Weights of a small transformer language model.
Size: 14 layers, width 320, 8 heads of 64, MLP 1280 tanh GELU, 22.2M parameters.
Architecture: LayerNorm before each block, learned positions, biases, tied embeddings.
Training: a variant of Muon for these matrices, 858M tokens, 6545 steps.
MLP neurons of a small language model. Each row is named by its layer, matrix (down: output weights) and neuron, and shows model dimensions 176-303. Each number is 128 + 32 x the weight over its row's rms, rounded and kept within 0 to 255. Numbers have three digits each.
A block is one neuron, or neurons of one layer that tend to fire together. Before each block is what it responds to, as a language model described it from the Wikipedia text at the highest values.

Responds to: Word-initial N/S fragments. Capital letter fragments, mostly N (also S, Z), starting a split word or name after a line break or period, like Notable, Netherlands, Navy; also mid-word pieces such as iss in tissue.
L10.down20:012133128122150139168130103112068096145146088151123172180164121151128120152117093074091161115090143100173177158155141092105166153115125096129114055114162061106105101105142141150126171121120085124121149067148095194180114054173133102196118116132114139096167157104121185058124119054125148178100176164151179160177172170141077146121118091168181138106128123146169103096082159091122137150127
L10.down667:143144109126158100119180143185107161130115132095160109141098169134156161076072117115134126148134154110089138049157176079142063149104098131042170113157173191140125122089129137169152150128056124141104081111099124112195110127070132141111125154107186099161160126153110075159140097099193087166103132123146097086120144109131131128114100116079095156107152155164109139080087154047133127095157

Responds to: Mid-number and mid-word continuations. Decimal points, commas and table pipes between digits (2.50, 35 | 1), plus word-middle pieces after short stems like v-ac-ation, v-ot-ers, circ-um-vent.
L5.down182:132157161119151179177158152111163072067113115114115154125149119100164095097124158161098147115181117084103102055107114123180142103125136133119122172150100130119122204120102101077164081120155046130132164162134139182086184199141239086147180135065126137155178126114094160165136137136142076165141139068117139142149128151159176113080115132131115141095178132176114075104098138143173097183046
L5.down219:139169111103118128102105128188143128097143067104064167103123153129136126180144143183171115183155162180127150093122109130134151164127107163078042151158159116161137129155081092190072096156128105145153111140090107126137088093128122102138113157147095127150123125179085062106157100048105119100102096107158156157107124129129173115101100101105131169136080123123152128150170167073112178129176
L5.down282:159142100119155089137122164047157143166129110107108147143166132145082147173155128152149141161184153145091113081171084104104103112158171089154123172112217111138137079120130113149103094127106090120132149145139092099093132087111101206118147117143142090048166149148161130111161124153120156149064137101164151124107183160125094156185174121125109095143109169136152112170142190064102149179166
L5.down1225:166117150135135095087067135192184171105144114116147064124146157167110129166202094140187089130146147152138128091153092131171152159144136131134118149126107198194123096141133118142134109133137107159103116147158167111158088150162145090141087116121108122128086145103136132074128111173138126130081127146119124155169140131124154164098178186125125159128201104141106113146173184067066115147156

Responds to: Mid-word z and u. Single-letter word-piece tokens "z" or "u" inside names and rare words, as in Gon-z-alo, Loren-z-o, A-z-erbaijan, Li R-u-i, j-u-xtaposition.
L2.down114:189151064139167103106147132101154140110115075084114148155126116159155079136115154165125159080115097106087096083139163084104205146136114076162087102136118135134110086086151128130126127135117178108111096121111128121088152180154122132143140088123152146116090071136116126175084103125159117124142079116091123151087137114112125113130102116111172136100134122175184087134135167181115117105112
L2.down205:142117074156088060147126135147153147125055072156109108100163130113142156099104093190157193123132144089060141105143117105142140159153106097169123113108090160126115100161114110096148092127089149108111129087155135127133140182108124178123141135111112165143102152176089082130054168150142135115073064176169083138146131140142104111178114123106136152122164178143142096155143114100121169165143
L2.down230:151143135148133131131140116061140143137137126099107179140106063164129120118090095186057088177106072127114125101178203114148052133087138093108134118164182152155178128185205120158100173131143116123108105133093118151117126152159073137136144118115099177101104097155144125083127119118179134119131101156097113122114085157133102119052160152196112104132129155161064091142116161089137109126107
L2.down396:078118127178119170139143140107082134118089101148124087143137120168118107136064094140112098104181134139102097114150159162152150165110099123131081100166140091055089126130115105176123169183131105100089150133101090096150110073119105201119176195136076111121123188185233172129110130102088084153146120082156164093117125183149133160080136105137112100157163143124048155096123136184140122143104
L2.down676:107173118125100206130175169158193049075174050121096115151129131211124144120126134136153145147093074101108146165192121181095103148134125083119134087083184153119079138122095141121133153137106124150088132121107155066151150157152144145139157134122109128123134127116155066163127112142146065102127160164129086127117162108129088091145103130109108152100099104115124145126151097106125134090136
L2.down774:151179156108152116128170064146153187152121168109125136111183156215091149083122127095081125106123099141096156126107138149086169158137144104080157101131123136149134126131151147143134092129148141105179106095100118131165163102163061103106159166129158104135148081174170076117225133149078160140160104176125120174143164161132095099096117107125087162199194044117200142040097136098118160076161
L2.down908:103193159171175170116143043138117115109137125101149076127124117137152111108093093173078139073108145109148169081178174226138108129103095149137136157133101154120121086120159160126154077099108134132113119136098136158073132088113132091114095148096132202101181105135126098161147168128115087096097137110180084111121112150108141147095084095119175173141189091172183126179131148171190119072083
L2.down1103:085119112079105144166116118161119135020190139153179148128143081138135146124138143164139152079087147155118112103145108165121145069107141100176176136076111120206128102129114128113135081143157154103083140180110073147137125140107040105154142160138094207069077072097091140145107135122141086142128094037140120112110113148158150099153148132164161121185137185129173110139089122089137136145087

Responds to: Mid-word "ol" piece. Mostly the "ol" fragment inside split words and names (Molar, alcoholism, Malcolm, Columbia, consolidated), also infobox field labels, and "medal" after Bronze/Gold.
L2.down108:087081105063116130138100071129125162109105135173128088172186096123154141141009093125124070147044124125079083122143136111177178059147137128140119120040112092152116175138117118133039123123129100082174137131108113103147114125167112082136162147118159153137164104124163142093155127136139124112130195088124143134160125116135158178067146101158136160098090149154090124147098134138182172149121
L2.down273:116111196144143216133124113152155136149130114135099113144107098140111176101154127138143127102102084142146095145155141152128107123130136139112133095148146106132166151156152189114125099128079124072170131145122104131150089138147174132083077128180108156129121104090099131140141091159104111157157115099087180164113140107123118067124128142126088098108172083096144127162053141099105144120132
L2.down400:140193123121165104164083136090062090134124128123077136089091106153178057196103178117175102111158129160147148107092099149152090162174094120105147116229116141118091109123169139082096127145116111131110081069125126130129152230124155140133113146129171188118138134118083166089138123145153142117130044113154104121127126046108150170087155134167180155121127124176090148124134175160179121071143
L2.down706:188096103150101184136107134049107088115182124138072084122083153109174108185106154159094124055183095067154058194175170125117113134104093099119129136173159154196131107103156095145161176107150106108101141130079114090141097152154161163154164111121178136171124072099178069134147109144193110156073094140075134092149151060083138104126130079134103118127116126145092214108165204119132129116097
L2.down877:137171062119126129175110097145102133155097095168129150162152133143144093139158163121106189123139118103208145130110138137127208110138109129114122109136118169106183029119113123134171160095091195147159140089127112080159135090139199126206143154133067107125098086143089130103088137096097157154112155083212101109136106169115099108194152170106141091118149151097143173127201111100119123155119
L2.down900:156108150119129099125112190204125186159099117148169124141096141132095163160124176169070166188143168158172140087086135124119107155130155163132132122139102167154130126123143107112131124141100112087094116150160122061091143125088145100104156093109105107092108113106048122095144113093142035207122185115161141164077087134072162130066168125139100135137108168123105178143140117144199118094131
L2.down1203:096117144152151202148057189095146155110122121106149097119132094126156078102117133172087153134121097145170136135101136214157137150135130089238130066208127143165090138128121095171069144136102128107145128178112129122175173102162112167192143070080136133104086164078138138120128116110156095147138152128155135135143136123180120114201108114122157127140154140062123140120160140125197148111164
L2.down1234:153152160092122167130115115129100136157113095110076127101072055148032128196152126121121128114107156153199157105101110143051177068092088110090097102107151115139175151133149170129077184086135131115160172157136107157129169122132090149143147056161099103105155198153088088089137116109107166110091128112093129177108138183126104126112088072085195153174132097125116150130137149144126072134114

Responds to: Predicate-opening function words. Auxiliaries, adverbs and word-ends right after a subject, just before the main predicate in narrative or biographical prose, such as was still, will be, formerly, While.
L10.down236:120089187142098159125085126143069096209155141181189095133072097161214110109118129157142067172144132113148143052092172123096126134124131138104183160128141109060140145147110178113108131128095176171179140136147128090142143103128111096122120081147140094132129112142104123160142085098087170113176124075168128071144144134105104183168151074174073160161141171105073150146156142181121136132120
L10.down359:179144109133137131136113108144142134107094122112153134136162080092133114144133100183137088144143121103120119119148138092146144157110142146092105136155120150164154120163137137140114156100088161116127157168172102132134139151100110148157045127135157110164115113175067144133139128100153145108131067163088116101121128107171132062175129065140092158117180103044096161163119160150172080130130

Responds to: Number-internal separators. Decimal points, commas, and colons inside numbers, e.g. 23.42, 2,717, 1:14:10, often in tables; also occasional mid-word fragments.
L10.down324:153131160141120103126108188175145152163148080175146147134137093160080128121116109137118142156137128092141134123153125133127133122142115154143107120155127120113075190138142173064188150162113128130111137112099080105086163131136117145063136140132137127122141138141097118094159139170140093111123126144047064138108138114131080107088186156113201099181183122153075168116143165168122100119179
L10.down1147:129146173136111133224077163171093113165126101118114058143169116152142087131140124127095158075161166077070105093142148125075111127164147153163133123195135149117141157142071068140140107111120076127101104149125131126084177082143163126152129165119150112140154120121105144144103170174158067095139195178176111097111122097141183113141130128152159160100088158111124061100120115157091122120084

Responds to: Mid-word name fragments. Short word-piece fragments inside proper names, often z or am, such as Al-Yami, Velázquez, Arizona, Massachusetts, mostly in tables or rosters.
L5.down365:116167169136186137081126127138131139119066082151145142090108129172085146152136157161113049117091100171104080064153123120180147145113096092163131137206132121154154146168124105115105095108121165088148182157091083098132145101087048089136102161088142143184127141052153167108174127111165168102147097145149133097116129121127143118060110122128109127145143090150144166131077183175120178085213
L5.down554:160134095103141115134177119133101137121121085125135090192107203142130138176128107152144107110152089122087089150157134161131171110159047117222134160127147103064160087139155172193122112143173144151098151110128193110078173166153049122144086106095155154126125095174136121139092110127167105145149166093160131142121154156197147160095101095147080083109089109088038112132133163062119188165101
L5.down747:212237118114114132153095106144116143161142136149114177075147109072167150128155067129147118074161108131180124101118172077087183129165145104096117113109090149086080168156110135106101105109156148154120152100115073152086163136083124106164099070128087111107178138154163115119155196072165117081140129148157085120147104128117140136149094148152084085175126185136045128130104112077110144091092
L5.down1055:130094159105130162134155094070163060158117075136083141121158140118065102142142141128084121185173099126087142129162101154116117133093134118123119111138130057140091159087116103129122143096147083111111142122127108123131088137142152117095163067082104156112117131162165137126168162145108177176148154137097185132089150137159176120111158133147125122115088130086102173095143144120153110142089

Responds to: Word introducing a named party. Prepositions and verbs right before a named person, team or organization, mainly passive by, plus from, against and signed, as in "beaten by", "century against", "signed with".
L2.down214:092132119130145205155153086193089118136138079146172107093123155075116141107114189123170159163147142103159174068137121135095105138121153136080138096167094089099131095121174105159077125162145173116104174114082121183128159107173132123165080076163178116188186119106020038079135133125093103123144135165130172110133139112105177102167136076111110164146141132120145089132104124055127146169144
L2.down571:121106159086121135147102133147139204145094178038123120130124120155120124128114118134094083174110125132092145144133081115109154162113114121112092122088144139054145105150124156157167121137124154158148155122143094150103168079102161099167125155096127112145082109110096136135106146116128132130249115144088133165098080100061147156165163179104159149124132189107168084181150111098117133088082
L2.down575:143139091133200146137126167197101149158136184098108092139155131138144117116166111113151124135127148072118145141142170136152194108158100102131147070075108088107106119175135116059123137111102105104098132088154107135148190121069110137196141112129114137114108152134114143124183080167120129146148123110157115108144106105073093164139089178098167114110133124142132145106137071126079176094075
L2.down600:125134105134159098147100136156149141068158243133167116202137128142168084132161076180093134092104163117079132127102120144098140137084142088092085165125132119082155126076125123154156152105146080111156083104148131115115126115147166139143112085103166135155174134172113134123088104132140131169114163138174149096123147095103124126141183117127120084209197130128121139116143076123128101106160
L2.down642:101128092162113146124152137103116173080109179142148070116147113146173137129050128133122171106123128129162103107093121142116139117091096075189142123079157138087106145114097155094114128122155094093150075159157109106179145134107093137139166157157110124108150101177142115101095161084151077095212160162137090099085087051166154129102088085158155174163134163167092126081146098119136084128122
L2.down712:172087086148153164141171130108127148166147166177103111120166113090129133142159117135083149148130100113089089170167176195108144172088094131094132075140138137106062108128136151140090138094137114146153150144134150096106078141115179145108167078165111112112144106098126112137158126106129075134094163085134172092193153079155167049144150103146184072160137110074079082149109127216146135125112
L2.down1002:117101102173149101121080060116138122134130129144153137114165174157145137116114130108171094101063186068141157201142163175143154144060131123154140093103177148155115077144107124109170129099122092114134097130109135097125128114142161129171147121112112148146148115139126081128111174098098106114167127104176131167150154154126082144094180097160123116135126131122096143086070130156047115163074
L2.down1009:136137146087149109105135105114127119163127151148121108145106124142154054142130100205148166097149142160125126124191127174135117162136062077116124147130155120134152098156147099122050070074105121129186156216143171094099148150133130173142169156125214145084125130144063038049091099163100142115134134170127120147125126165087152126118137133133155110144169149141149167129052077111117123106195

Responds to: Prepositions linking relations. Prepositions, mostly "with", attaching a partner or agent to a relation noun or verb, as in merger with, contract with, break from.
L5.down293:168141125155133116151180111094082122168189230131117063179124078142096107079085188149112106122128114088143166126150141149121066088093202139070139120140143136108097168116088185146100187083139142093070201123105138127160138134119145111094138156142180162145098144144087135127084146106113181093156096133111138148091114135088134094071174116095173104081111132091100117194160119108151090143180
L5.down580:139137151139078148136123096111129107169154166105114084147116154150186190155153166089104102163176135061044128114116184072111161090102109092157154108091191108091137160148107175165157104153099108135115148088139124136160147070125114103123085161136021142144138158123135146130088111180099147144169143118128110097105149098113107115155069149059124101151081092213134129117137157162151091141117
L5.down1051:099163111129164145091133170158121121163154144095094178133097119183049074166106127141116177112134107098103085162102075095076134166131157158165106144166052076181136135116109176115123133085106111156148154139103122153152115121175105097096105138103191085116163136172183108136117118120163102128108045082104154109153093089158089147121115116098110149085150135124217096073159178107136192156131
L5.down1081:154118117072134157117081125088118152113115205166145111078128131139060092118109137117133160066152074110102128130116208214169097102089107125127090170178168160108147133145157126133126152067121147139099137142113129131110121171032093097120173156121049184151134181135143155129148090070120134160162173200133154099126117156095169162103160092127165076164119163139107125111162136123143089161109